{
  "n_layer": 13,
  "d_model": 320,
  "n_head": 10,
  "n_kv_head": 10,
  "head_dim": 32,
  "d_mlp": 832,
  "vocab_size": 8192,
  "activation": "swiglu",
  "norm": "rmsnorm",
  "norm_place": "out",
  "norm_eps": 1e-05,
  "positions": "rope",
  "rope_base": 26700.0,
  "rope_fraction": 1.0,
  "qk_norm": true,
  "attn_scale": 0.177,
  "bias": "none",
  "tie_embeddings": false,
  "parallel_block": false,
  "extras": ["capped logits"],
  "init": "normal",
  "init_std_qkv": 0.025,
  "init_std_o": 0.00491,
  "init_std_up": 0.025,
  "init_std_down": 0.00304,
  "init_out_by_depth": true,
  "optimizer": "muon",
  "lr": 0.0122,
  "lr_mult_o": 2.0,
  "beta1": 0.9,
  "lr_head": 0.00414,
  "grad_clip": 1.0,
  "warmup_steps": 0,
  "schedule": "wsd",
  "decay_fraction": 0.696,
  "decay_shape": "linear",
  "final_lr_fraction": 0.0,
  "batch_tokens": [16384, 32768, 65536, 131072],
  "seq_len": 512,
  "doc_mask": true,
  "train_tokens": 491000000,
  "steps": 9621,
  "dataset": "wikipedia_en"
}
MLP neurons of a small language model. Each row is named by its layer, matrix (gate and up: input weights; down: output weights) and neuron, and shows model dimensions 0-95. Each number is 500 + 25 x the weight over its row's rms, rounded and kept within 0 to 999. Numbers have three digits each. A neuron's up and down rows have the sign that makes its largest values positive.
After each neuron's rows, "fires after" lists the tokens most often just before its 100 highest values on Wikipedia text that the model never trained on.

L5.gate549:511465480522470467500537475532504540503506489524482483517476506507480515512497521490497438483504450458509482511494487521477473525477520459530529534471517535513473488519488506498473493501487496508520533549505508504474502549447502494486506473425481510503514455484509537530466519484500486546
L5.up549:485497469508456542521506453480493510537481466475512468488497469512484493470551525463500450475547467505508490462510483513486503525487517511480523487502529503457510506525506484471484524453498508520498511536476505469495503482476497477513518485484529471474506458501476487427486453548534527498
L5.down549:474474466475490473522487445484512502482474492504503506480512499514476518479456506499482480492472501491459493483486500457494474477458550484526464499509511518512471492489523456483526540483513512454522494530465496480477537493475490468503470483519518506522459514487476528533516535478567563508
fires after: "\n", "8", "6", "3", "4"

L8.gate312:505510483467534521471491502492461534494505511526473485503494511474466462490501492523490476523490499476499485503477515507486525538507545510535493439456475498486481509538481477517513492525524558516486511527483489471489535497477559493501499495518526506488509467516516477539473543520507516476
L8.up312:476498504503495451476506523501515497541532478505529488427496515543517521523492488509482556485523475508518486465438546536515477513504495496532527535571523480478532500514469486487529510485524493538438506479453534461466506490514479480555522531484505497496520518505490418496505484492534489515
L8.down312:482467489488490486516513477543511505512485515559535481506544492506487498497480466477522473544536528516469492474490487494483526545496486501506494521497547479541445519497501488462472521517509515471487519501465502469490521534466568485499504460523516514466490475462489497527469482533483478497
fires after: "3", "6", "0", "7", "1", "5"

L5.gate152:493482479450531479528505489508449500510485512513509478525504551478521542466490500487486523490486505495528469500483525508517520504491524476497486491472542507534505495494519517466461473498492520536502468523444453528498509478549517508554479500472483527490543465467488494461512490441500510517
L5.up152:513484434480516497531485512481472502512495516519552473464478513489504545465521471457494515487505538497514467505472523489501507483507530465536502473486501514524499498480514530496476503532490500530526491521495475503496511488566487496531470442489492540478528489466484507486492478463484472500
L5.down152:499500547496472518530510489483536481503488484486495472521522537459502506471468494486474479511499513498467519527483524481513464469511486529547519479504472507554458498510549483527498517498527512459482484447493470518515491531520525505490492464472505488485504557499501512508489512517497585505
fires after: "1", " the", " The", "The", "=="

L5.gate378:532497479489491514493491494469522460474493504497480488453513471500487520492510486469503516448528557506558501524465523519482550527483500500474497490523515514522523477460482502474533480489480492491519513488499477521509516440491473527501477501485481530531523458553481538505528528474517519499
L5.up378:510511480510487514546492482472486508481454535515499517461447494517486525519469520486503493527477521462490482490491511468489509501480500541512482513479498469470528497487499539530527471481485508480528512507505532513506511486491540524482495513478486509507503516471537548475514533487493486524
L5.down378:484540537509475489503489490493499521497531468484499502541534511504497532494526509476514532497517495532489519507502533497501498464501487518462510444517499504445542539500510487480557446504521529500508486491529529480476488456510498553551513510556503515473500502537509489510485523476488508517
fires after: ",", " New"

L8.gate269:471466523448507510480542485488519478519515497516489454467477498466516511480509520496509460474475515514538441507483453494509510489493504434462500510471517538484548502524523517512486492484522469514555496504523525501483476439524520502512525479442486477455518529442493475453500503518477465485
L8.up269:466473502508493465506508525517484489468498504514499479482459512493520477517494455531478460503489507499495478459510535539516523487514503512494522467474508493489530486462551494467519478481519507504505542476539533457502514468494500474484487510550497562498525526507549469498473513485460474492
L8.down269:484537519537516494527493489471526512468493496477493499509508482467526498457525486489526506473478499516481492470520501527468494521486481502478514469476544489515508516477516513537501546523508491488512495539504466506453485477546436536605483493491532509490507511526480518523478472505543465535
fires after: " the", " The", "The", "s"

L5.gate634:527482506537500527453516526490543480478505497534535486490539480488497523485457520502474493517477515490529527462523506538498461522513515476526500504495479466507481501487469504514469539497491500459525529497450525483549538493550548529485494510499463514473511515499492493511532508480508519529
L5.up634:512525515490476505480511531483496483526455466465529520438499497470536504492481479503472530492502508513504540497524471520478460527516503474532484589523491495487520493500500521512461479461492490491496470468450524508516540503530512488527509507513520502511528517481494510547512526540472509478
L5.down634:492479465523507516508473514499509474472513494506519504520497496505549494498517483493526455476534471492501483484526525501501512483525511525523481475462460507496490488495480473504472502522503467502521545515529513522498524475503518495501500503503506469497500493508480495473515494472502516541
fires after: " ", " |", ";", "-"

L6.gate264:510540542516534497504483507485514506488510464510537490513531482526499495485512492505506477451488497495480472511563496474510521507471499503497502493498478504526541530515500473520490521452516463487499480464505485506477450461508523499478462562504476468446452466498481529485532497505480431487
L6.up264:515491549547487508531486509481543541516518461483549477501497476501487558495539494511503469484432492474473544495510491482482504506504466501498464489501550522519502503527498453469511515481501495537501511495536496518539491468511507471484451532513517493507508542531480528494483497540477466469
L6.down264:483475442465525506496522508508498505462484533508510516468484537523501487483513506506525505543553493508499485458492465515520506497524475481501522505509477493467510476484445497482496459529530451472488501502431522475473517511498507495533517498528521526514536482469491472528537512466515523535
fires after: " |"

L9.gate706:459454527458491525513518481503499453515503502495502499491493455469521489502509487477520504483497473492455451479468502485452496450498470510506477503510497498459476483486483502517514475509526503520502490473525554494499489456501500522484552511539538525487521488492516512505491547511510475516
L9.up706:512476504494481573479509479493498515508484516439469478522511506480517445449462518481471497474476475464470476485470471521486479491524486521523486483516490502484527504502473500519528506450539475528460479476500518520520505461506485509495514511522560513486537503494486534480536508493481512548
L9.down706:453497530485491501503499508467493492520502571532523491501513509487452521481482505474499489507496517477462452493464502497493519467422505539474456481515510530505516530472475501469505517500529479486556494524521557519518526490529524528499510543507530518532503493455501492512535544481458444530
fires after: " the", " for", " during", "ing", " in"

L3.gate678:514493482464513492513517485509468503480500503547522536535526475510528469470513488470475532485471480540509460499557484493515509533489460544486527499480525522469502517503480521513459470495500450509492522496464512473530501485495488525462498512559492504486500472499502546516489517524444497494
L3.up678:512512494460506515507509479526435488461503521533549499485519483547513498464500478487533527483491515526515438467532467484538512484477489552482530495502489489447493532489496508529456501499515489535544529505466495497532493499450479527501479519549506507473505448487500506478483520505494519495
L3.down678:510526503498551484475494524482549494542534477489551526477533538500509484543497484511496545498493512505538538506439517542506491482489492464479519495443494460490485489554478477478464521483511513529495500522550508542508503488546486469555523495488505482515511512516496493522516484524511519466
fires after: "\n", " ", "===", " (", "-", "=="

L6.gate83:494468506467505543472506488515522527527503510479546499509502574491521475491536555446497496463472469498546514524537525534521500486515498480518533523468505486493472479497500495447467492513508538470529499477516520512471484476514498525524446507536518529514532506468497500490475494490497528548
L6.up83:489484503511474512475496484503464521513461501535517499551499541529482504474503543482470476505468515516492492543520514515466456492535475507528472509479494548504463503508527515517490473505469545530515500474510536489480476458496490469539473512524498550503530518462460518533468505534500468487
L6.down83:519511540502457511490495528483498509504467543487485478568501461472550482484481487524507490454498522480497535509459486496495488498480493501475496507443517536484497547467510475478516466516535540513502487492522496499525506513494461528504545537463475523521479488512484487528541454516525480489
fires after: "0", "1", "8", "th", "2", "9"

L5.gate786:511455529475492513465506492517519466515468476497518532455505502483481474478492514493454523413469486486516488515503509457556562468469496533463509465519523527475538513466490512489481484520505493471538471489504541505537502499520495490495492510482503479494520521480444498566516479524506506438
L5.up786:479441562512524507492488515527495505497483467467490474481516510504460501504484506505448469472485469488518468512548466468527470497487492574515498477494513507493497468481490497483501479513520496518535417504508473523493552491522493490537495508486522466559530518496501533559487487541488516502
L5.down786:525550448559484522518499448506502502495546503531502532519452462523540498514517463499515492486489548509477539462497545482493533535470534456499509508545490475510513544475502502508470517486509497489458572480479513480509463537498500481492503489512534512469504466514510467464538505488493476502
fires after: " |", "-", " in", "|", ".", " and"

L6.gate503:506519522550478496512530498502513523500528519490481568525506510536536522506455492498470466494524493501476514522518519514478505505532483546500491504485503478459491519521478536452528518500511543478521508512514454521488510497491505560475531526509493496477492496518539478501508475531497519532
L6.up503:484487495458534524492412523469497540451469510461511510490534461478496511516489523500489471496493457529506515498493479492490509518483501469480477527468515490505514514475479493451504511471505483479498541496557479497511480524511485511499488510497472519491515539496500511436461515493500477519
L6.down503:508478526534498507506476549492510514512528519459506472481496470511525492502496511512481507518500532513498487517486499494435483505546505541505546533506505501486494453498498521515493483521436468521454484536424525499487531525492516497482518483457539470501486476510468529504498504512518514547
fires after: " ", " |"

L6.gate64:510522481475520510511494469528505516443537514481484550501521484528480504492497510492482483493508525463521513517525466478479490470518495551535497516466459494499534492484474479429487476523524519519504496488495458466538518479514496468500523502510522483473547466479510501516469483511481493486
L6.up64:547502530483487480467478467526515497478500487491504531491498496517526512515449455492471481549473492502500547515507519500497479499531484528520502494482469489512508452534485466490473511519458490466513534514483490490501516480577512523502510465527511530490536512498496508525486533484462487495
L6.down64:468491440519515490483512505529511530517505479555553474496511440510504529497506524490493531482491529493554525487481485473496500520489528495533538493466467530477510492472522480462495508495485506486498517473486504517503507511511518501544515545500518524481497488475516513519452507440505500523
fires after: " ", "|", " the", " a", "o", " |"

L9.gate247:465480503476467511442530470500471504484498485492511489499501527486502502516534514465539498450483491514494514459494535483477508543496448499525475488478497526481507517475515473463492482506537532503459492487497475520504511483518513496520479523485547454508517512508466483536488533494557429498
L9.up247:464490477514517527536506530523467527479478527518517488536485507504509501514505534427486486497458498519505472477505526481486509529521476519506455482440487543508485509489490527498515423502528549495519487491503500498515465489509551518527472544510518537479512495555505514512481538506485490485
L9.down247:492466517524490513509537530488493532529495507501525545519539501522486588526505517478498471505519525496502498511478466535476488547496516497487482507498438548518510493484522488514510479494531513524501489497496506507511495465494538520510530519484506508506493458554492509502509510532522496516
fires after: ",", " in"

L5.gate334:538471502459502490442513523495492500545481481519511485549493544471498539502487499493469467493475517526463540514565501491527504521467483449555496497524497512490524483501489535499476494492518491492483502509513483485451474526538487518522468479506469505496513465524526495464539485497520495512
L5.up334:522476482485505501455508516494457511514488500505507490547515518467501532496473488500459460518457541505466525476562505505538491516447468455568523525531491509501496480476503525472507496528514509494470509518529515482442485523559500539518482499509488517499501463527520501499538477471515484482
L5.down334:487496516497513517519482502499514496485495503509461467517487485510493513502466495519472524489496531493507455498495530502497505504532474520464467497508494492488452524521522467508518516462516472518563470524490498503480528448459466494519507496494491478492481508482483517547472519518468487505
fires after: " the", " The", "The", "s"

L6.gate185:500470516524510505455495537498543486458457515490519491532505527510512505518477528514559528525497468518569499514541509524517495554486484479545482507483482517489498473505469465524509545485509488495473474510473497493477497505493478494514504492510531506543502486509506503548523521477486500488
L6.up185:504505466513516535458516535506503495535499485488535534548506511496475507542500451512539455468528466461530486528459523500517471507538451568519508520545528513493495515509492550503517473528481475476475454469467477479508509522526485478488521535563504474502510462505497498527534493494465494518
L6.down185:512488566486522493503496492479498490463476487498481445477516502512450521451478491502461527532529515512505532422521517456527498561492495502536470488504516467514467476510525542513505534463503450466551499502477556500492475454470518489558505519502486522496506540502472555443512463497457514467
fires after: " |", "-", "|", " Time", " Area"

L9.gate459:526507516513529436488481562472485488455507545449525492509505491497536540468523502439538478516500453497505515506513470523503449533473527528517444496458512505483528506470466480513492544564516494488528492476462503521485542487510471459520489489451481515492482504501476512492496469490469510510
L9.up459:507476509501483481512489487481501511468521491476498496535457464486533509506466532502525527465461464496501464488555488556462473476551506504518508499471475525487491479508492495506462492547513488486507527486447502431517491496520539483492512525540510530513462498522446514513539536558511539453
L9.down459:528495512455491472515470513524481524548496489533454516479519496483494543523485449480499516517510450502495511489493491521531511464528522514480499521518500509543479530528492482475531504498463497515496486511521543502501496487497533476525527530426494531465546510512503479455455467512546511539
fires after: " |", ";", " Goals", " Cup", ")"

L6.gate277:519529485483450519498471477510512545477461519483471500481526546486488486493509449497473450511522477554490533483527516499519477495546492468534517543516475459474545501492511484464473510483519545490471514519472529467500514493457503526502507533532514483489530525524483535487478489555484500517
L6.up277:534485543475518483529484520502478511490452512503520521549516496512504511527526505506496553530564542464529448447483488481480486426506505523504520490491506476511492493503465533510521532526499484474484472484522494454510491508506512538513510543519497518521491514536466485489529512460485454506
L6.down277:484532504478496515502488472493485524461541474479508481449526512489503496468481520492499519502504489479511519474521532509452501496480533509509513519514571506511508512510497453481489503549514488479482516472499508515479462498482503470524473558489452516508527502534518534478482488464512487487
fires after: "-", "|", " ", "\n", "."

L5.gate707:466485492530495543477524495470526545496462503505508479546531489447523525517529524457498477507511464463545486522471518561472474473537485502505494493539518533507472509490511502481541528533493465493475443508510445489517510534532526512497498493531511511526469515511431522479513496504499522516
L5.up707:483514466476518512474540495479508493452464528455497492525543475502506492498484476484511465542528506479501496481499541512490482499553505516503502494485502491492488512476473464493484508491524480504468486508479482538529479498577565492487563509525500530566489503506496471516491454503540507513
L5.down707:469500492460491517449505508526524510518541515498562510497474444502508517493475514495476519483482542528493512548548452441515512508472538510531520494500501494489489489507488488488467517489485475508504451459544545483507563490471508474528497512533502518445527479561477549478490516473489529525
fires after: " |", "-", "|", ":", ";", ","

L3.gate662:493517538476489530539484481473492520563452531539500495498513485499499477519509552497502539531489507529482493497456530551515480446461509523493530492453514525506536519511514487455464483503505497505487494524489510510513536446500510488522486437545508456508484449533535493521519512537482522507
L3.up662:493485506521501532517498510528512490506498440482545523504501472506461482497484539525515522479514504514473504484513493504497506501482487525481486532519525477467507500419497497528435481511550510522487521515459469498493488499490487481501489445540515503458530403511519507432518471530477510502
L3.down662:468533453498459487531491472463486518513502475491494478472500514488508498513500537500508554534473468502509501492483493531517464470505500527519511507465516512534528546533483482484539483496514482482529442514531504549529509474478492463500498475501490474479489486501506541563528514529476464509
fires after: "\n", " (", " \"", "=="

L6.gate263:503538533530480509529488505467502502479509505472496501487495497475550531503480492499540411467483522434510474482500509515474544482495525487503519520499497522550496481459511500455503531496501523516515466533496525448473516526496515472539514533495504529531464452532530535523511514498519547518
L6.up263:493480439522501485489441513466560493464518526463525526534554483509491495520528515499541443480466445512470489501467510519534525487490535509500545491519482484518483504489522475499548496500511489484518502485473516477509456505492491489508482519547505470489527509522462500503502485523483527450
L6.down263:526529572476480516499514508507501498502492474536535483486509483527516502478519493495480588509488538484536523498525522492509516483519485493464460480492518494461504494490472480506464509461490490495511504492503504538494527496491485494479494484489509497488483496509483479472490452504472502473
fires after: ".", " |", "-", " –"

L5.gate805:525521450492500512514467515501518521480488493486481559521498501445519476533491462488516456504485424474477490555502500446501513501497508512539476500472514501488508534487489485512511503502513525518528483512449479480506512507431465497501506522539482484525478492526484470479498476489487542520
L5.up805:485500470509507472520516506494550539525477516503519543503521489460517478556497459476513462504518467479481503537544510433488492482489504523538501489468539493498525506497471482516542507522519500505520489491450494496531487490442432501482504531508472476533481493479499439477516508479479511487
L5.down805:476486519541515479539504532499471532487474524503499473462477453564531489488511517527501498521523496468479511489469497472466481494489507530486497496491545539498490455491478503540453520504527487514528514514512550491505532521548555471504484501468498512512519527514460531509517526494437482473
fires after: "-", "|", " |"

L5.gate310:492490546511516529510508457474506476488481450526512511512500466442525463495512505409485476487465502510505519471499511476472471513482511459477477507485451488481500534496499521492524540507514487508471505535482481485491502491466484520488480500449472555484494506502489452505514469483495482484
L5.up310:516540447485521485546501507475512494511510517516509508465495510496501469493504516478531450505512540525555493512489524487491512472497525552492509511486534522482495466483508499453511498467515528494458489457442528508504497468535468502540524459464498522515481511515504495511507530520523494524
L5.down310:496473481537500477514483481487499497506556494478477511519559502449526497508528536515485474507490485500501499538513508478532490501520473511428503477527532522455484509470482518484510522529511463480513475546515469559497498467521498477483490506514478496499506466523480510511500460453473511531
fires after: ".", ",", "8"

L5.gate64:514511485514492478496518494475493490516476491516496560557489483498542511444529504489472508488434479518511538512497523491477534501514498484496503524483492497529485495491497539485468497499506502499524513468483499497510531493535494481442485467487501503478504467506501501493502475463477518453
L5.up64:521496493466485498495489472441501518519511523498516529532476502510491502472535513541464495466461499509507534497485526485502532480486502464495486547498534525519474485470493490480448511478493460482496495481521507525487533493507525489465497458466508518439522439492487525468507487472508533464
L5.down64:493504503529486493529509477504478500536488482477484467482518483494497530571474523464549510499528484523484526545509522527511522477548485498476523440491444498457475496527512546531571506502521490549524475505552478475510479489460509491550534521532455501506476485488468470498482488539495467510
fires after: " the", " of", " in", " The"

L9.gate296:503488454467498496474527509470560542528523499473502465498499499526500498504463482506524499499479513477487478496482491491455467514490489475510515509481523472509549495519493464527524478513538503500548482518469515513544475512470501458497493457487481513521504476508489478456527493470478505521
L9.up296:487519492479513495500470494491518527441517480503533500539500472501525506545517480511505482520509480482514516462522478480499483498492491486537502539481505481514490511519503456481481551506502569476479468467552423502500493481527503509465498488537515523479499453489542496481485511442481462501
L9.down296:475556485511535492523480445530480490536492482471426500471507466478467509477421534479502525550538510502487494495502507499513524499431496519517555499473515507513498518499500481524529511476501480475504492497416513532473483522516460543477497498499488523526522504474473509548498480504502460524
fires after: "\n", "-", " (", " \"", " |"

L10.gate481:513515507509524491491475494501534485477438529498493516482492537502547518489528522507506499519472495438517465524476540553474497489540502517518552511463511510512523520513533522483501474543528522547434473494506528486507474456506484485486475461523504525491507488492489504482503539478466530505
L10.up481:516488502463500510471493494520504506502523490506484461528547480523475534515505508526509493562527499482485511489513494473481492513514474505465508466476546501531471499555493520482497486523503493491522506517540493499525542520507505507511468494479506494498500466547512527492517518506499554494
L10.down481:478507472484509536507537478494535450516499471486483469517468522472522534496512506513469504488506506525528419508511502463498515536488468520478467502517490512552471514457475465512539539553540515518448501505515546498477525496509521530500488488456493513506507498522528476544506479490536544496
fires after: "0", "9", " ", "2", "–"

L6.gate429:489518547514505500511519504497495519503530538529462491542514514472473516516504528498517525480472474478468499514501524482476481544505542504494486501492529480519511449470493495482517502508497465479528492512495505512461489487500521462504514479495504503481498440487520501529493542419522497508
L6.up429:469497485524464491459532506535486520482544526502479524541467514457510504517441462495505552495509458474495479508474493492500512480471497508535521542498525482557539494511460465500510484531462498473489482502478481507488509491474496467518521521511479489496508501500495469490522544481516535479
L6.down429:498521520529486526502501467516483496437504486537491534492502460486509504490550529508528443531505491543478515497535509530532479538503512491481500461503523538435489452531502477512494489518496492540507459491473484501521540447512518498512491485509487487510484563500500504522531520524486466492
fires after: " in", " In", "In", "-", " •"

L8.gate474:493507484455507518540512529476490488479505526501511525500512483515504472461530510492533473497517513517468515464506548521461470473484478476495521441491506485476470542521485497465533484483518515488504509497533496507517436470512485531510446527503526475505478481527512526521533541519549493464
L8.up474:492522481481514462490526500439522518531522509472489511530507513457491525480508528490539484523495540495491532489551518456504455551517472538522461460486503543505514490541514457495485495514485458487499477514514538504494532491495515483491514473498526490521525521518495543497552512488544482485
L8.down474:546496522513515526507526460469507493499491504550497511494519493498486494520451475466472519529480497469551501480485500523523478473476522497527554454530468486477500498431466527478500554500510548507483545505476525484494465507524517502505494495513507495541535525481530469531517458483499546496
fires after: " |", " –", ",", " \"", ":", "-"

L6.gate151:442513466488464509481499494489503547508489511467522470532456515484511500528499480477437508442453532446491472515508481515516476453465509467510513499478497490499534487497487501481511500536538507526522512531520479506486460474518525519465477495488524502505539479457512519484487485511536525532
L6.up151:476497444532461473502496515473502494508478502499527462507506504501475516504519524464490484495482503506508479502529523553472491495528497458514494483454479551483524488483503480508498456489505504540505499528538498515462515534498500506495500506493529518462514437487533511465532516500470493536
L6.down151:444498512496506489451520499474522538479548544470495484506512518485542455504454497518495531471487540491507479464500538537513495484506516522501511506515543457475495522519517497491471495508505532502509518522525524520479501461521495521529521497498518490557518558495480460541478488480505476475
fires after: " the", " The", "The"

L5.gate816:486477532457471507450504524489543542535556516489505465497455472479508499519485513491463485494506538480497502514532480466506539486509524509508519525502479490482535504521489535506575454463523518482499502466496504463525484514501510505495469508521478504508508519496488496452526467468478487499
L5.up816:479484484485485471509541523511541497540523523504480499517494500494468481518482451470477541519487484481518507491477519521478552490510488485526521508482495469504506517517485481461527528495471535451510572477497508440536545457533478498466507489527539487456500571523518423527466496482506499525
L5.down816:536500531480525512454489476489518514432512459475522439508518539508536474473519522527505482502515491524501505533508484477470503504471509503476535474495501521487486477488483479533496503518505473466492463516502481456537483545474531521540531503483486501509486535437493503502535496500492471452
fires after: "s", " a"

L10.gate624:538488499528503516493488546510519524532522535494491469455476542476500503521479511534504544474504513531492489529513495501503506509492441452513508504482491508498433493520494519519474456455478451495491476485500465519512498522516480487551472494466487493486529460480509460493518496449569504520
L10.up624:487517439525537509520506522480508497503520508575502482452497489482538515536518533530519557487456486482517534498507535483497515486502518490469513530485563501512434517500497529509446492482479471445490489526492492502500500514534501463527520479485466557480456510523485477495479494436509503538
L10.down624:530439481516463471470496522531476537475505488491524493493529502503461506534485482508488498496479525480539454503515466535485491488532470504494525474493508540504517476556503461470495487546488551491517520492509483537470524463509485496490529504478511451490474480544524498483500516528493512490
fires after: " the", " in", "==", "ci"

L3.gate547:526483475556501549531502479488508484526523527517502464500521513474524489474499510523512522499513458483459500500529507566539495522458505561492515491505511494452495508462495540525484489512508534493532498496446521493504453485434516481484535506527555495474536416509546504473536463515523508541
L3.up547:506504447509492496526464510522476485524453488509516473538509503494512479497487549501512476530471526500527522472514524503509511508503512504479503497525520496450495497507487487487465524468510487490497511476476537475532520484483511523512498514529498498508505458466489544516473499500459476519
L3.down547:505523520477511490525565517439492517511563488482484490522455494486497535442471480503485540504508482515453485524488495546540451453504461481468520494466525515489546495512476529514529511542506533496474477505520513507512515480482504491498524502499516498495509465505481483523520451536492531460
fires after: "\n", " \"", "″", " (", "°", "=="

L9.gate575:511511515478486517476549492503516543477477505485499483481513528484519513465531560481507483552510500483503473508510517528479496467526520497493509444496511517569504546531474498482480495540474534488548512560489489478494492478497494500477509496508475501485511517520473568503486508479489485484
L9.up575:529491502514465478477539497558480480474463542537492502511529479512507468517538508527471482515508521496484529535506505480518521457556515475477515458482510496506516504528479458490507496488511524501496514527501531531504418516491473496483507491524536518487526497495492564512521514513512506494
L9.down575:505514466476463494459522508505502463491535509471468432482466525492563490470552522563487465512515549476462479493518496520460539544495519506432507468543507495537464540517476546488526479545495480492483500529502519483523494506507457478526515451477504478549483534549497540508522484478506553492
fires after: "0", "9", "8", "–"

L5.gate784:507461536479517532496503482537515498486467496507520543471529511496491464507495490471463468474501500517473492479524452530491508494527525455513498505469474483512433507479504547473477532489523500475505474529503482563533521487536541504487539540518490487539456487507506480448454501494497488415
L5.up784:533515495490472479492533514513481527468548489535477506503501485498514484512501517475497470505466516469478487512508502522477533524470560512538504505480462399492476534491497503453524522484498507515489514490489499465495500525538515494480489520483533514532491542485488501528456543527495498487
L5.down784:488497514461514475510508477497532463498473510464525513463482506505480478493490478459528499494511475499488477524492518502486525463474503484525471494499485490459508493524490483473462502535503512490514476494513519576522507451515477560514517511528483530502498470495516461500455507462503463491
fires after: "8", "6", "2", "7", "1", "5"

L10.gate542:472543527514504503504498476502475496477528510557524486500503476450529487467529532466523522510467513481515497525513506523508470537532482493485502520484488469537528540490532512494477483463530499528490528513458514515485463525449470484479542517505474480527416505521508508549486524494509466527
L10.up542:529499505480479483548522468499485513489486515479491485489537474475493486495459513501508487499514489452535511492537518484512499478502520467517512472502504512500497497516459505492500494490447482554514501531532522492460465536511496502470503485517520465504449502518477520548497521528501498501
L10.down542:439491522534487496470505519492502499495543544492491519485537503484474519545523455506465509496470544554473527542491524446517503504529506462498554499479507499509478497467507509508493538523516531486487472525508498508512495467479501483493487492488496504532535438472487480468505508464523497495
fires after: "8", "4", "3", "9", "1", "6"

L3.gate429:495513478525508509488525518507501567526476474509506459513497495485469459513489477511493455482474461500481458512512485482498472494470472465511497492552500469499466520477517483429452479532535508463485472506534482500458494464518531498488499509528474470498483536479490520531486467517477472482
L3.up429:500515452486539528517548545497514528510456469528496429494494522514461517506492453490463473506489464483452475516535533509496495541486485487536489497545510451500481488511522481497486463524499507517512500456510530515472506475555512516510530518508485462479442499514542495477481480528454471478
L3.down429:511463574479524501510504483483499488507557491509524483483483530479508505457469496550525531484502504485462512509498498486505525494514501503490525473464504524518482486450481490512522526463500507485508486500521505498446530490480521479497529526522566543529515523499497470463491515518542543488
fires after: " |", " /", "-", "International", "=="

L8.gate332:516513500533453463524520454513488476532494502498484459481506498510519442470503522461440516503519494520509552508485456573488492533512503509466520443461471488482501491507532486516534472512513450515501518507466449491480487514509518472498474493493485525488477497471502510496511527506450483471
L8.up332:468515484496501514506511467537562504509572494526501526467517520507486476475513495539532520501496514539435494482474539490490470531479510488508508500455486496474525482498456510487481452492500518493507511451497489492488454480516464532466509470506547514476529492515483488544474459513517467520
L8.down332:468525501509498516500481477535417492458452472523481467520520512478481511466479494520477486487526507499506494490482480495519495483474490524527503438478497489492549508497499506499512523488525503461514534495550513488491460453498542470495526512503503498498483520468505486538513482499516456482
fires after: "\n", "|", " |"

L8.gate499:493505507470501461457510445505558496510489501479494484509519562491508488520505475496482530482528491530499472516551469500496520535492444499503511470469532522491538488481508546484528523509489512469520487505488464496474486477520511480504481483486502493520484484504456512491442491514460491483
L8.up499:490522489473496507495529479456533451506508521526511480528508532538453480495556468527486532509513481511527493524525535506488505531498522512531529511486516473478534508475481461512541463492457502494530504548456475564500519494543520475532516521486557516517531502511452495505501510471490495499
L8.down499:474449474497548487492484515502535496456552510534508471487492550494499477493516480508483527477532515478509501520545473538478531510506421515514537487512548488499490523570485541511502496526525498535520458526477474495494472557472507493499462486498517553530523496514452523472477541499512526504
fires after: " a", " No", " an", " in", " the"

L5.gate381:525538473550484503503517476507513472499500525492520508479490490498532477483523472490486456511494470501522537492485465529485495520512509455497523490451504493453495488524440458455468512477461467498511515511477553480504444496494519511472511464497508512467504455502512485496526485501488474502
L5.up381:522498492489503503532474528464492510447538543524512481497451478533499528494512467497472471541494510496525532486566470480456487491496492444513488497487517500505474477546483498496472531468508519529491495500522489496458471477537500489478518466512562485516563518497491454489496486521472479513
L5.down381:502478506479458529456529517478460495475493454482522492534530488519514506468483522498519533471476519432532484471486529487456432480476510490489495506518495496492472512503496491463546511497511513493511484516492464487522510532535497564508524507500509524532454514517484529523501504510491505469
fires after: "|", "-", " ", " the", " |"

L10.gate327:487502501481483520475538533509494485489505482493480486510488494507459544503495521476500556470540476519510521469502489520492458518516485491494515508477539481495487490504527499544482528469533488467516445505487509487461503490495539474497510534530524504476537451531470553512503426450557471499
L10.up327:505523491497518495522487487517502493512500527518507473477491482548532528479486541481505520503429488502454481471504474481519511545524542495512505485463481507490508485475479503537520463534476496510496477483510510503501488468491521494464449515530502501510492471557527475524530520486544473499
L10.down327:513482540511469516461492513481505514492546496467477560517525517508506484503479494523517488493530506531491504512487485517511547472478501493493490506483546530487454497481500522513478495530517517511495503530513541461514496492488500489536546468458518487507523468495484478522492500462560469524
fires after: " in", ",", " United", " the", " of"